Weights of a small transformer language model.
Architecture: RMSNorm before each block, rotary positions.
Training: a variant of Adam for these matrices, 357M tokens.
MLP neurons of a small language model. Each row is named by its layer, matrix (gate and up: input weights; down: output weights) and neuron, and shows model dimensions 160-223. Each number is 50 + 12 x the weight over its row's rms, rounded and kept within 0 to 99. A neuron's up and down rows have the sign that makes its largest values positive.
A block is one neuron, or neurons of one layer that tend to fire together. Before each block is what it responds to, as a language model described it from the Wikipedia text at the highest values.

Description: Adjectives and word stems that modify or start a longer word or phrase, such as international (volunteers), Jewish (mysticism), motor(homes), industrial(ism).
L3.gate50:70 56 53 35 44 59 47 78 56 39 68 46 57 57 71 43 48 51 49 51 70 58 37 54 33 38 54 60 63 31 46 46 47 42 32 67 64 22 70 50 34 57 61 49 57 51 44 48 48 46 66 56 59 43 59 53 57 43 41 65 68 57 43 46
L3.up50:39 48 45 57 46 46 35 59 46 50 36 48 45 68 50 52 61 48 45 11 43 74 33 66 60 70 60 61 83 52 57 50 49 31 40 53 40 55 48 40 44 46 38 43 33 54 48 45 59 50 59 53 73 53 69 66 34 33 67 53 55 72 43 41
L3.down50:60 59 56 36 48 51 57 62 36 38 76 63 45 52 66 41 59 51 48 74 53 37 47 41 40 42 26 45 44 43 31 41 44 38 50 56 61 39 53 40 48 76 46 52 61 59 49 38 39 39 56 49 46 40 43 38 69 63 33 56 56 42 49 45

Description: Content verb stems, often missing their suffix, about making or finding things, as in create, discover, produced, find; occasionally other word pieces.
L2.gate27:69 75 53 57 49 63 62 60 53 17 43 47 50 39 57 54 41 68 63 39 60 42 29 43 39 40 36 44 52 29 38 32 66 33 39 56 42 32 53 30 42 61 51 61 56 51 35 41 36 76 43 44 36 47 46 60 56 58 40 42 56 42 45 55
L2.up27:51 47 37 32 53 55 46 43 49 35 54 52 57 43 45 33 30 58 31 52 51 52 45 71 66 36 55 46 55 38 44 40 54 38 53 23 46 51 36 46 49 49 55 45 38 72 53 40 39 65 48 47 54 45 48 49 31 42 42 41 55 27 69 74
L2.down27:45 44 60 65 48 43 55 67 55 64 51 45 56 55 61 51 62 31 67 37 33 48 55 36 40 64 41 63 44 73 44 52 47 64 46 73 61 49 65 51 55 48 53 55 49 37 55 67 63 37 47 56 48 49 43 47 60 52 54 61 41 67 33 40
L2.gate119:46 27 56 59 50 44 09 48 50 66 64 56 72 62 42 52 60 46 42 36 37 49 41 61 52 54 55 51 76 65 45 71 63 69 67 31 63 49 58 50 37 39 41 49 60 42 49 62 59 34 60 37 60 22 59 50 41 62 48 41 51 35 51 41
L2.up119:46 40 53 70 59 69 32 52 60 79 69 30 52 63 53 34 44 42 51 41 52 40 40 59 49 44 35 54 59 45 43 64 49 61 61 34 50 28 72 52 61 33 45 62 42 53 52 46 40 53 66 33 65 35 47 63 62 49 41 53 50 46 42 55
L2.down119:62 43 45 58 51 73 64 45 47 64 56 44 47 50 47 36 33 50 55 44 46 46 46 47 60 54 34 72 42 40 44 61 42 45 61 44 53 37 67 61 61 28 52 70 39 51 50 39 35 72 58 39 72 51 50 66 70 44 37 67 33 63 47 57
L2.gate223:56 35 46 59 35 55 52 45 55 64 47 38 49 45 23 26 45 81 37 43 38 40 25 76 42 20 64 58 64 60 51 65 58 53 68 28 58 58 42 29 20 75 39 51 40 40 42 53 50 55 54 59 45 43 70 53 42 45 52 61 42 40 46 47
L2.up223:50 31 44 65 40 65 55 60 48 46 60 25 37 54 55 56 56 60 52 44 59 38 52 67 49 52 33 69 72 54 60 40 71 45 69 55 61 58 65 40 54 60 46 80 18 48 40 44 47 61 63 38 55 47 76 58 41 50 38 40 47 45 61 52
L2.down223:53 44 50 64 41 60 62 63 40 44 56 45 43 45 70 62 68 43 54 36 61 38 53 51 50 61 37 71 74 54 61 37 59 59 66 58 58 58 65 51 66 48 49 71 25 46 43 35 33 64 53 47 56 58 75 46 48 45 48 39 44 54 68 50
L2.gate460:61 49 72 77 43 47 44 53 49 56 44 41 51 64 72 64 40 42 71 53 73 33 52 58 44 56 32 50 36 32 68 43 60 42 54 60 45 33 59 51 53 33 49 52 33 67 56 30 47 52 48 50 43 58 60 56 59 50 47 50 62 57 63 59
L2.up460:45 44 55 59 24 53 35 57 66 40 59 47 38 68 57 52 45 65 54 32 53 48 45 73 51 43 40 57 48 43 54 32 51 48 64 50 48 40 41 44 56 49 42 55 30 61 57 53 49 55 44 64 66 50 51 58 44 51 48 31 50 78 54 33
L2.down460:60 48 48 42 64 49 60 38 52 63 49 45 54 41 40 52 58 28 44 77 56 43 46 28 48 51 50 47 60 58 52 72 49 58 43 62 45 59 56 50 51 46 62 46 65 34 48 44 51 48 52 32 39 38 46 36 66 45 62 64 47 39 50 64

Description: Common Western male first names starting a person's name in lists, tables and credits, also inside longer words, e.g. Anthony, John, Stefan(ia), Nick(el).
L2.gate380:63 67 27 60 61 48 57 55 46 31 41 46 31 56 49 46 27 67 39 52 51 23 54 51 46 60 69 61 57 72 49 55 47 45 29 74 61 37 41 42 58 49 56 59 65 59 64 52 51 57 35 55 40 50 68 59 34 53 45 55 47 50 65 62
L2.up380:51 52 45 54 55 50 53 63 30 34 44 43 51 60 48 55 55 45 36 62 53 41 59 63 45 54 78 61 39 61 63 56 51 53 23 54 55 44 36 54 37 59 41 56 48 30 51 64 39 43 37 68 30 45 57 56 46 56 57 54 46 48 38 61
L2.down380:70 53 42 41 39 52 55 52 68 54 51 36 52 40 65 42 16 56 55 46 48 40 53 39 52 45 29 48 63 43 40 40 45 68 57 66 37 43 62 32 63 30 66 54 64 67 51 47 70 48 55 32 56 46 54 55 51 44 52 46 59 50 78 48
L2.gate418:54 34 37 49 67 36 65 55 61 32 38 61 55 45 34 24 40 37 27 30 46 50 61 43 35 62 48 48 55 61 37 44 40 42 58 67 55 44 52 30 48 59 56 47 56 37 52 64 80 67 83 39 53 66 66 39 52 39 65 55 74 67 51 60
L2.up418:62 35 43 61 51 43 70 36 46 34 32 50 54 49 49 25 32 41 45 31 66 57 54 42 52 72 43 46 54 56 21 51 36 54 41 46 63 51 48 46 48 64 66 40 56 48 65 53 66 60 70 37 41 63 54 50 63 47 67 73 77 61 56 61
L2.down418:49 58 66 61 29 58 42 40 37 66 61 51 61 73 73 80 51 65 57 69 78 56 46 57 62 58 52 52 60 38 48 64 43 56 32 29 60 57 47 69 44 43 63 43 56 66 52 34 17 53 31 48 33 32 28 66 58 65 34 55 45 31 46 53
L2.gate465:44 46 49 37 46 45 51 70 52 41 81 61 55 65 41 33 46 38 49 42 62 59 38 54 46 45 61 48 84 81 27 45 46 46 61 62 58 68 45 64 41 48 47 51 42 57 47 61 53 41 68 25 50 29 60 33 28 49 56 46 56 72 45 57
L2.up465:55 65 52 51 45 52 60 59 38 38 41 41 52 61 52 39 37 71 50 48 67 53 47 51 50 80 71 48 68 71 29 46 54 39 47 60 51 30 40 69 38 54 61 53 36 58 71 52 52 45 77 27 54 42 35 29 61 36 46 51 53 45 59 64
L2.down465:55 66 60 60 40 60 51 56 33 54 23 48 48 41 57 57 45 73 43 67 55 50 55 39 62 58 39 50 45 28 56 55 35 64 29 50 44 19 51 52 38 50 70 58 51 58 61 38 45 63 47 49 47 40 32 65 82 30 47 50 50 25 59 54
L2.gate479:52 50 40 52 62 32 64 37 42 42 63 73 55 49 32 49 49 46 66 71 63 50 47 54 60 62 54 40 60 62 35 67 38 49 58 63 74 43 45 45 54 66 32 23 66 48 66 59 56 66 33 34 40 40 35 53 41 34 47 59 63 53 45 55
L2.up479:57 59 48 38 55 29 72 41 55 41 52 72 67 55 27 45 40 40 49 60 52 63 49 64 47 38 56 42 54 60 32 71 59 58 57 58 66 54 54 41 51 59 39 35 57 50 51 75 72 62 39 33 39 37 47 36 19 34 51 57 68 65 44 47
L2.down479:54 60 54 67 47 51 55 53 29 47 54 59 67 62 48 52 51 38 50 58 70 63 55 52 60 63 54 54 61 39 43 74 34 27 43 44 67 40 44 68 43 71 46 32 68 60 51 41 46 70 36 37 52 35 33 47 42 44 44 60 62 41 36 64

Description: Short opening pieces of words split into several tokens, mostly lone " c" or " W" (c'est, cryptic, Wit Studio), plus "(" after names before qualifiers.
L7.gate50:58 44 26 46 69 43 47 48 32 45 37 44 36 66 30 58 63 63 46 59 46 57 33 43 52 51 68 46 63 51 51 48 47 44 32 55 46 53 45 31 14 42 45 54 39 54 53 52 44 57 49 40 56 53 30 56 46 43 40 45 39 51 66 39
L7.up50:51 59 40 42 66 39 55 63 58 36 29 48 37 49 42 70 47 32 52 48 43 50 65 62 56 53 43 48 37 54 57 71 60 37 46 63 35 30 30 63 19 62 58 43 50 55 57 46 47 42 42 49 81 65 46 73 59 58 71 41 49 53 54 35
L7.down50:38 31 59 67 52 61 59 47 55 53 54 45 49 47 34 45 30 46 45 43 34 66 36 62 52 68 48 47 61 44 39 58 55 71 44 46 40 62 45 64 39 42 42 54 57 69 13 68 53 47 46 41 33 67 45 51 45 55 41 55 65 59 52 40
L7.gate74:32 42 23 53 39 29 63 29 52 44 43 42 59 55 38 58 31 49 55 38 41 53 44 40 50 47 59 44 36 60 52 50 56 68 45 48 58 49 44 27 43 38 69 64 54 49 43 68 39 59 53 43 58 35 50 42 49 41 33 55 57 62 43 63
L7.up74:27 66 45 58 57 46 83 72 28 36 52 67 54 57 46 24 58 50 61 48 52 66 51 60 20 46 47 62 50 39 48 32 62 59 52 37 59 48 42 42 39 52 46 58 58 50 44 44 48 44 51 49 40 50 54 48 55 50 40 32 57 61 50 37
L7.down74:55 37 39 42 39 55 48 60 41 33 72 49 34 46 42 38 60 65 52 57 37 22 57 61 56 57 59 76 67 49 36 52 60 82 60 58 37 49 46 44 65 64 48 61 45 65 48 48 31 49 43 64 60 55 31 31 70 43 62 50 57 46 48 37
L7.gate115:65 68 69 32 60 71 39 34 50 54 48 45 72 32 53 59 68 45 63 35 40 56 52 47 41 61 57 75 62 69 46 56 63 72 56 50 34 27 53 46 46 53 57 72 57 43 61 51 27 23 53 43 79 35 55 58 65 36 44 46 54 53 23 46
L7.up115:58 41 31 61 70 39 78 43 45 36 37 42 54 66 44 30 34 65 62 44 51 47 56 81 37 56 48 42 48 72 39 74 79 31 62 69 46 52 51 44 68 54 38 57 34 39 45 40 59 33 79 63 50 52 39 41 72 24 56 22 48 80 45 39
L7.down115:64 57 58 32 39 81 40 50 46 40 67 56 67 49 54 47 81 63 56 51 44 45 49 56 56 65 59 77 31 48 59 40 55 58 44 38 50 54 66 50 52 50 61 72 32 58 54 47 32 54 42 53 74 58 47 42 61 41 54 58 35 42 27 34
L7.gate153:42 50 39 41 53 68 62 54 57 52 42 36 32 52 37 41 28 58 41 34 33 31 41 46 47 19 81 35 38 54 51 62 49 47 37 34 56 53 42 53 58 67 34 39 43 52 55 62 63 71 60 54 44 42 50 44 48 46 39 60 44 45 44 50
L7.up153:60 43 62 37 57 63 35 56 48 56 40 36 41 42 59 53 65 56 40 41 45 29 50 55 67 51 64 43 46 61 49 47 28 55 45 37 39 45 40 57 52 61 51 39 38 62 76 54 41 54 42 58 48 39 52 34 52 52 32 61 58 44 38 50
L7.down153:46 37 52 52 57 55 36 54 50 42 42 55 44 62 61 81 54 41 61 44 49 40 63 74 54 52 36 65 53 46 43 41 59 18 44 59 52 63 49 40 48 50 38 48 49 69 27 37 58 26 24 52 33 58 42 41 44 56 44 48 39 51 35 52

Description: Bare verb stems (and verb-like nouns) that often take -ed/-s/-ing next, e.g. recognise(d), enhance(s), secur(ed), maintain; also closing == of section headings.
L3.gate373:39 43 61 52 42 53 25 67 51 63 44 46 75 54 42 29 58 44 62 71 43 32 36 56 44 36 51 57 67 42 38 68 67 63 62 47 60 60 52 63 56 59 42 53 61 34 35 54 53 29 61 48 45 32 36 43 42 44 60 44 46 69 47 50
L3.up373:75 43 57 70 49 64 38 52 43 57 55 43 46 72 44 57 34 46 45 63 56 53 34 51 64 48 58 49 36 60 53 58 50 53 69 44 43 29 65 59 46 52 46 62 34 36 38 35 47 54 69 26 45 40 52 68 60 79 35 61 78 57 50 59
L3.down373:67 31 59 56 47 61 51 31 42 46 58 40 32 90 42 57 22 53 47 47 71 63 31 39 45 48 42 60 40 56 41 52 33 51 75 51 42 29 63 66 52 36 53 43 26 58 55 39 50 58 79 34 39 41 52 58 59 77 24 57 62 59 59 56

Description: First tokens of entries in lists, tables and credits: given names (Richard, Charles, William), opening quotes of song titles, "H" in HNL.
L3.gate234:53 56 42 40 54 60 59 27 40 54 38 46 59 42 34 46 46 48 57 36 43 44 47 62 70 51 61 68 53 80 45 59 51 54 50 60 55 49 42 38 45 67 46 48 51 18 63 70 65 55 61 52 64 40 48 36 38 30 64 40 76 41 38 40
L3.up234:60 44 41 55 46 61 56 41 39 56 39 65 45 58 42 57 55 54 50 51 54 59 43 58 47 41 37 59 67 65 45 67 31 58 42 78 57 54 40 47 44 51 38 54 42 50 73 47 55 73 43 54 41 40 58 32 59 36 62 58 65 61 38 37
L3.down234:51 36 42 67 37 54 52 50 44 64 40 51 61 64 54 54 57 45 48 46 60 58 61 52 43 55 34 43 60 32 32 54 34 33 46 67 58 46 37 46 43 55 47 41 43 67 46 48 54 60 61 50 36 39 40 38 38 50 44 66 57 56 34 48

Description: Content words opening a noun phrase after an article or preposition, often stems that take a suffix (organ-s, organ-ize, less-on, truck-ing) or adjectives before a noun (romantic, political, commercial).
L2.gate228:41 21 56 33 57 34 41 55 45 44 47 47 46 59 46 61 58 38 51 51 31 65 35 73 75 58 46 62 62 39 31 67 41 58 42 36 51 53 71 61 37 44 20 49 47 54 47 53 71 49 69 35 56 55 54 47 38 32 56 54 43 59 51 39
L2.up228:51 34 58 31 42 49 34 51 40 56 49 42 45 57 61 63 64 38 28 64 47 60 50 66 74 69 53 55 54 39 42 58 49 51 42 44 64 44 82 42 39 50 39 47 66 64 46 47 70 51 56 36 56 65 61 52 51 46 51 70 52 59 55 44
L2.down228:59 40 65 38 50 58 44 50 38 51 59 35 46 57 68 55 67 54 28 67 58 49 48 47 53 51 32 48 64 48 50 60 53 12 41 52 51 32 61 20 44 60 39 45 56 58 31 36 58 59 43 32 58 60 59 60 66 46 41 78 42 54 59 48
L2.gate264:46 49 69 35 67 53 42 39 62 63 63 49 57 39 46 44 64 30 37 40 59 34 55 55 51 52 67 57 62 57 45 37 54 46 42 66 46 33 59 64 34 40 49 45 61 67 59 56 53 36 71 49 71 45 48 33 57 57 58 59 37 49 54 34
L2.up264:47 45 63 53 66 50 57 38 63 48 73 34 49 56 61 50 68 46 46 71 79 10 64 47 65 49 49 44 38 61 47 51 48 46 44 80 41 09 60 69 43 52 41 49 66 55 66 38 51 51 59 49 56 45 45 63 67 58 49 47 40 49 71 63
L2.down264:49 41 41 66 36 42 60 56 47 42 49 41 52 66 72 54 36 68 56 70 46 52 47 37 53 46 36 31 31 44 53 61 45 58 61 43 50 50 44 37 59 64 45 49 44 31 40 45 48 64 46 56 38 56 55 78 40 35 42 37 57 44 49 66
L2.gate439:52 60 42 46 35 51 46 53 47 42 59 57 49 50 45 74 69 55 44 74 69 65 57 74 48 42 58 55 58 68 49 33 50 36 56 41 59 66 41 61 36 62 37 32 38 55 43 65 76 35 53 76 46 63 60 49 59 41 58 74 62 36 46 69
L2.up439:65 58 44 67 42 57 54 66 58 22 61 35 47 48 56 73 66 66 61 78 86 49 46 61 54 45 50 55 43 51 48 38 48 32 43 46 59 44 45 73 51 60 50 48 39 63 50 39 67 46 51 67 41 72 47 52 56 45 57 80 49 40 45 71
L2.down439:64 38 49 62 58 58 59 51 54 47 45 33 46 53 45 39 50 56 54 42 47 23 41 20 49 51 43 48 41 24 48 58 57 73 39 55 43 28 61 47 66 39 72 70 57 43 56 34 29 73 41 32 44 45 33 55 37 47 31 35 45 50 51 41
L2.gate473:58 62 67 51 56 54 24 57 35 61 68 30 35 37 62 55 60 63 44 32 73 46 24 33 57 31 30 49 52 56 42 43 78 38 43 55 45 30 76 57 39 41 33 55 38 53 37 33 52 41 55 30 41 32 59 63 72 47 45 52 43 63 68 50
L2.up473:42 61 60 39 43 41 29 38 37 44 55 48 46 33 60 48 67 53 36 22 57 49 30 39 46 35 49 44 68 60 30 30 67 46 34 54 57 41 63 61 34 47 29 36 52 42 41 55 55 34 54 41 41 32 53 65 71 36 45 56 34 70 67 55
L2.down473:54 46 57 42 55 50 47 73 56 54 53 25 39 58 57 47 46 58 51 76 68 59 62 45 49 49 33 48 53 40 52 59 36 58 47 51 49 39 49 37 48 49 62 76 52 89 59 21 47 84 42 39 69 67 68 47 41 65 43 59 50 29 34 48